Weights of a small transformer language model.
Size: width 256, 4 heads of 64, MLP 1024 tanh GELU, vocabulary 8192.
Architecture: LayerNorm before each block, learned positions, tied embeddings.
Training: a variant of Muon for these matrices, 903M tokens, 13773 steps.
MLP neurons of a small language model. Each row is named by its layer, matrix (up: input weights) and neuron, and shows model dimensions 48-111. Each number is 50 + 12 x the weight over its row's rms, rounded and kept within 0 to 99.
Before each neuron's rows, "fires in" lists the words (lower case) most often at its 100 highest values on Wikipedia text that the model never trained on.

fires in: "in", "by", "s", "and", "for", "to"
L11.up356:66 51 76 26 46 45 52 47 56 42 36 48 67 46 56 43 41 71 38 61 58 36 25 54 55 45 44 44 57 28 87 38 50 46 51 40 53 60 39 52 54 44 28 48 58 46 41 49 65 56 58 48 52 63 50 50 46 33 42 57 43 39 44 23

fires in: "by", "with", "under", "reds"
L2.up430:50 61 41 50 50 28 55 47 49 53 47 31 50 49 47 36 43 58 68 56 35 57 49 36 59 35 31 66 60 46 40 42 57 53 45 67 51 58 37 44 54 46 44 58 77 50 60 35 58 56 60 63 60 52 87 47 44 49 48 60 43 51 41 71

fires in: "was", "be", "being", "is", "became"
L11.up589:41 52 50 47 60 31 56 40 46 59 53 53 27 35 57 56 78 48 35 59 38 57 46 40 61 56 67 43 60 45 32 49 50 31 56 26 46 62 55 67 63 56 37 53 47 57 39 64 46 31 66 42 41 33 63 66 67 26 48 42 35 42 34 43

fires in: "to", "from", "of", "for", "during", "near"
L8.up657:44 42 64 30 50 59 65 42 44 42 42 55 50 50 37 54 44 44 39 55 43 65 57 50 41 77 75 60 29 53 51 57 55 64 39 50 32 62 47 58 58 71 46 50 50 52 48 46 68 50 35 41 62 37 30 57 28 54 67 52 70 46 41 34

fires in: "he", "be", "also", "was", "platycerium", "later"
L11.up910:33 49 63 53 42 35 36 64 17 45 64 70 44 60 62 38 33 40 38 45 45 46 34 56 46 59 23 66 49 46 53 47 81 49 70 68 45 61 53 53 51 63 40 65 55 52 56 59 57 39 49 34 47 42 31 41 45 39 38 52 34 58 50 50

fires in: "of", "name", "for", "between", "time"
L4.up28:38 49 54 63 30 65 28 54 41 41 48 43 36 43 39 57 48 45 63 29 63 36 51 47 88 34 52 35 57 27 45 32 51 43 49 62 56 39 57 64 47 66 66 43 40 19 45 56 41 50 55 33 62 36 69 35 27 43 50 59 33 74 52 49

fires in: "a"
L11.up155:34 55 51 29 53 25 65 40 55 66 41 54 57 38 59 55 50 47 50 49 54 47 41 58 40 64 72 65 44 45 55 40 54 50 55 58 66 56 47 54 46 44 42 48 67 42 29 86 64 46 36 35 42 25 35 71 73 33 44 38 39 38 62 43

fires in: "also", "and", "she", "to", "often"
L8.up355:58 42 42 61 62 40 44 56 39 24 48 52 48 68 44 50 57 40 47 56 56 59 57 26 51 75 65 46 45 64 49 71 51 47 53 46 33 50 61 47 60 55 44 78 58 47 46 34 48 50 46 52 37 51 71 52 48 59 43 42 69 48 43 45

fires in: "the", "s"
L9.up984:44 52 58 70 35 53 71 50 37 55 42 39 37 56 44 39 43 70 25 73 35 44 49 36 40 38 28 57 42 33 34 55 39 60 59 61 60 59 29 70 67 54 32 61 49 46 49 49 41 38 58 30 60 33 41 44 62 60 51 68 46 54 54 53

fires in: "was", "being", "under"
L8.up1023:44 55 28 48 39 35 42 34 54 64 35 47 20 54 47 42 63 22 52 58 45 40 50 62 40 71 55 34 52 43 47 48 52 50 47 53 71 73 22 65 53 56 45 57 71 68 39 38 61 38 50 40 37 51 52 59 66 80 60 41 48 47 32 43

fires in: "which", "and", "who", "that", "it", "to"
L9.up696:51 51 23 44 40 51 26 66 56 39 47 39 49 53 52 37 51 51 36 51 52 40 55 52 65 60 62 49 48 64 39 67 41 36 42 48 39 44 37 49 51 47 44 58 59 27 55 45 79 75 42 45 59 62 58 42 35 40 33 45 65 66 44 68

fires in: "of", "to", "with", "in", "on"
L6.up459:50 39 61 56 89 41 51 77 60 36 38 50 63 63 56 26 48 60 63 42 52 40 17 58 66 51 70 57 31 44 59 33 54 66 59 49 68 55 47 57 55 32 75 71 62 42 55 38 55 55 51 48 59 52 44 52 27 60 36 47 63 45 45 29

fires in: "of", "gibson", "two"
L7.up448:60 57 45 46 47 44 42 59 47 25 52 54 53 40 57 32 63 58 53 46 60 45 32 30 45 63 42 67 48 57 47 50 44 50 54 55 48 72 76 71 38 46 33 69 40 53 70 54 63 57 49 52 61 50 47 55 40 80 46 67 67 42 50 67

fires in: "out", "in", "to", "on", "under", "up"
L6.up964:40 45 42 39 46 32 55 36 43 56 53 71 49 64 56 47 50 48 54 50 44 31 43 41 58 45 57 47 49 56 44 34 54 35 54 44 81 71 68 60 49 33 55 41 80 47 33 63 53 71 55 45 44 56 38 41 54 63 54 60 61 41 28 47

fires in: "is", "as", "became", "s"
L11.up186:52 51 44 69 37 54 55 39 56 58 41 50 45 38 53 53 45 67 50 64 34 58 52 42 68 18 61 62 51 43 40 65 50 46 55 52 49 41 68 54 65 58 50 54 43 72 53 46 51 42 64 43 39 37 62 67 63 74 58 48 49 64 43 57

fires in: "of", "from", "as", "to"
L9.up185:42 56 55 38 84 45 53 71 05 46 55 49 46 30 43 44 57 41 48 77 64 34 51 35 48 44 34 51 34 56 40 58 65 61 54 49 52 71 44 70 62 62 46 46 43 61 67 52 45 52 39 47 50 61 27 59 30 72 53 53 72 63 57 50

fires in: "was", "be", "is", "were"
L11.up700:55 49 35 47 43 72 30 50 46 49 43 62 71 52 69 60 27 31 40 52 54 31 42 44 61 57 62 68 62 53 57 75 75 70 53 36 49 52 52 69 50 65 49 62 56 77 65 68 42 21 31 36 50 53 51 60 37 57 53 55 49 53 45 64

fires in: "in", "of", "on", "between", "by", "which"
L7.up129:54 17 51 56 55 64 44 35 46 39 35 39 46 40 54 60 64 58 44 37 71 50 51 48 75 64 59 58 39 44 58 34 56 40 36 55 34 38 48 57 38 54 52 58 42 53 48 45 58 52 69 55 55 46 64 62 55 73 66 41 52 58 35 40

fires in: "it", "one", "part", "made", "appearance"
L2.up994:69 27 39 40 42 58 53 45 44 51 45 55 35 55 62 50 68 54 59 56 48 27 46 66 66 48 51 63 48 59 38 35 56 36 52 53 64 37 40 49 44 55 40 47 52 54 44 65 58 45 47 75 33 43 42 54 37 57 65 23 57 31 60 46

fires in: "in", "to", "at", "during", "under", "as"
L8.up527:45 43 66 42 50 31 34 54 46 51 50 41 41 57 41 61 65 69 45 44 45 63 35 42 53 61 50 56 36 54 56 38 63 54 46 56 53 49 79 30 59 29 58 45 52 52 43 43 37 60 54 43 36 32 63 46 46 64 61 51 60 47 42 73

fires in: "with", "at", "to", "of", "without", "for"
L11.up749:39 50 65 59 79 51 49 43 35 28 46 66 42 54 52 47 54 56 47 37 52 42 47 49 55 75 63 51 37 26 47 55 59 72 41 59 56 55 56 54 58 64 55 65 55 55 57 27 63 44 75 36 44 39 39 46 49 40 59 58 59 46 47 66

fires in: "on", "there", "with", "home"
L6.up659:52 44 41 78 45 54 39 66 49 36 42 69 30 60 38 42 55 41 41 53 32 16 46 43 54 45 37 53 38 50 43 41 63 45 43 70 63 61 57 52 34 43 45 59 42 44 41 29 46 48 40 71 62 52 70 42 44 42 56 61 29 68 39 54

fires in: "that", "it", "the", "he", "i"
L6.up904:44 62 47 52 53 47 51 59 37 58 41 47 36 54 53 43 48 52 64 39 46 40 54 50 63 28 43 47 60 68 39 29 63 54 77 76 67 48 44 52 68 40 52 61 80 51 50 56 57 48 49 46 61 69 37 54 30 49 46 44 47 55 64 47

fires in: "for", "in", "at", "with", "from"
L11.up961:43 45 48 37 40 52 33 71 46 59 47 49 61 32 69 59 35 65 58 35 44 42 41 42 63 51 58 50 75 23 60 27 45 42 51 61 56 64 58 42 70 51 54 55 43 46 55 47 53 42 57 49 66 41 51 47 55 48 78 52 66 54 56 47

fires in: "london", "british", "royal", "english", "glasgow"
L2.up554:49 38 36 42 65 48 59 54 45 56 55 55 51 47 55 42 55 45 30 56 48 32 35 65 45 38 31 52 45 39 58 49 36 32 66 65 60 32 50 41 56 40 55 40 33 46 71 54 43 38 53 40 60 56 79 52 58 66 61 38 29 50 42 41

fires in: "had", "have", "has"
L9.up486:42 55 45 50 36 75 62 57 44 41 41 51 41 29 48 44 42 36 62 41 55 57 39 44 41 42 46 34 57 36 28 64 60 63 36 38 40 49 72 45 42 63 41 51 64 65 70 39 54 54 40 53 52 54 50 52 48 43 50 57 43 54 70 84

fires in: "a", "platycerium", "the", "first", "s"
L11.up817:22 48 44 47 39 32 59 51 30 67 50 58 41 50 43 37 37 50 64 43 58 29 68 79 57 61 78 31 51 45 46 35 52 42 52 37 72 51 22 56 52 34 49 31 54 31 50 62 19 41 40 56 59 61 36 46 54 55 40 47 45 60 37 62

fires in: "at", "of", "from", "prejudice", "for"
L7.up548:47 58 64 45 42 60 60 53 34 36 72 41 50 40 41 45 69 56 30 54 40 34 56 39 47 53 44 45 56 64 64 45 27 56 28 31 22 65 77 49 65 51 26 49 38 23 40 69 40 58 58 36 65 49 23 64 45 46 64 48 47 33 46 57

fires in: "a"
L11.up449:63 66 38 61 53 46 44 59 52 52 44 36 46 50 82 54 62 50 70 49 52 44 49 51 32 60 52 49 52 59 33 32 36 50 52 49 53 61 29 38 62 36 54 58 52 38 47 64 38 56 56 39 39 51 29 54 48 66 29 44 47 29 56 25

fires in: "or", "and", "him", "newfoundland", "but", "orca"
L8.up509:50 41 61 49 45 56 59 40 49 48 58 57 46 55 37 47 29 44 47 60 46 41 46 50 68 49 33 77 67 57 66 63 46 45 53 34 61 59 50 56 50 44 77 52 40 47 28 59 49 49 33 68 64 55 29 59 45 51 55 52 40 56 54 55

fires in: "with", "have", "a"
L6.up193:59 79 49 60 38 49 53 60 53 35 46 46 44 56 64 44 50 49 29 60 32 45 35 32 47 38 35 59 31 62 46 60 64 32 61 51 43 49 70 61 52 43 67 63 64 53 68 41 71 23 56 48 81 44 63 55 60 33 59 65 57 38 38 57

fires in: "of", "in", "for", "to"
L8.up938:58 43 61 52 55 38 59 55 62 59 40 42 46 49 56 50 67 35 69 38 56 47 56 41 35 71 52 35 62 48 47 52 33 56 60 60 37 48 63 54 43 48 14 50 59 58 52 68 51 59 60 49 65 53 53 40 45 59 67 78 64 34 40 45

fires in: "the", "that", "this", "yunho", "a", "ching"
L11.up150:48 49 36 56 45 44 44 62 58 67 55 52 27 55 69 53 52 54 67 34 26 37 51 64 55 62 41 40 57 55 52 48 52 60 73 55 31 50 34 52 53 44 31 63 57 48 53 47 53 44 42 49 34 39 37 55 56 59 38 66 49 64 62 57

fires in: "the", "s", "our", "his", "its"
L11.up1:60 47 61 50 44 56 32 58 41 62 37 57 45 52 39 55 49 60 31 64 38 17 48 52 46 55 43 45 47 27 51 50 42 56 58 37 42 60 32 46 64 57 32 59 68 51 60 62 52 51 63 40 46 49 42 44 43 60 61 42 52 36 55 63

fires in: "of", "were", "are", "had", "with", "aged"
L11.up135:50 54 57 28 50 59 34 63 31 38 48 40 50 36 50 48 68 51 42 39 67 23 39 42 60 60 44 22 50 41 29 85 53 44 44 63 38 68 37 60 57 65 50 59 65 43 73 30 37 51 76 51 41 62 59 73 59 62 51 57 38 33 59 59

fires in: "or", "but", "have", "has"
L2.up940:54 63 67 62 38 39 39 56 44 22 66 35 78 68 50 49 41 64 75 68 37 44 46 54 50 39 39 67 55 41 68 50 38 29 32 53 38 69 57 47 81 65 68 56 60 41 58 42 60 57 45 40 57 39 38 43 48 44 73 33 50 49 49 60

fires in: "with", "a", "of", "without", "not", "one"
L4.up182:76 53 51 59 65 82 64 55 68 65 47 50 62 65 65 57 43 48 61 55 44 35 40 28 50 43 56 66 42 32 50 27 43 52 24 39 76 70 56 59 53 40 57 56 47 59 30 44 56 73 52 35 30 40 64 60 44 58 74 52 49 47 59 31

fires in: "the", "a", "him", "s", "having", "she"
L7.up804:38 48 39 62 50 38 49 62 45 47 53 34 32 42 50 44 73 45 37 52 69 33 47 21 48 60 40 47 43 41 41 39 52 17 44 49 66 57 49 59 66 47 32 62 58 43 94 36 48 32 47 42 47 58 43 45 57 61 68 70 37 33 54 48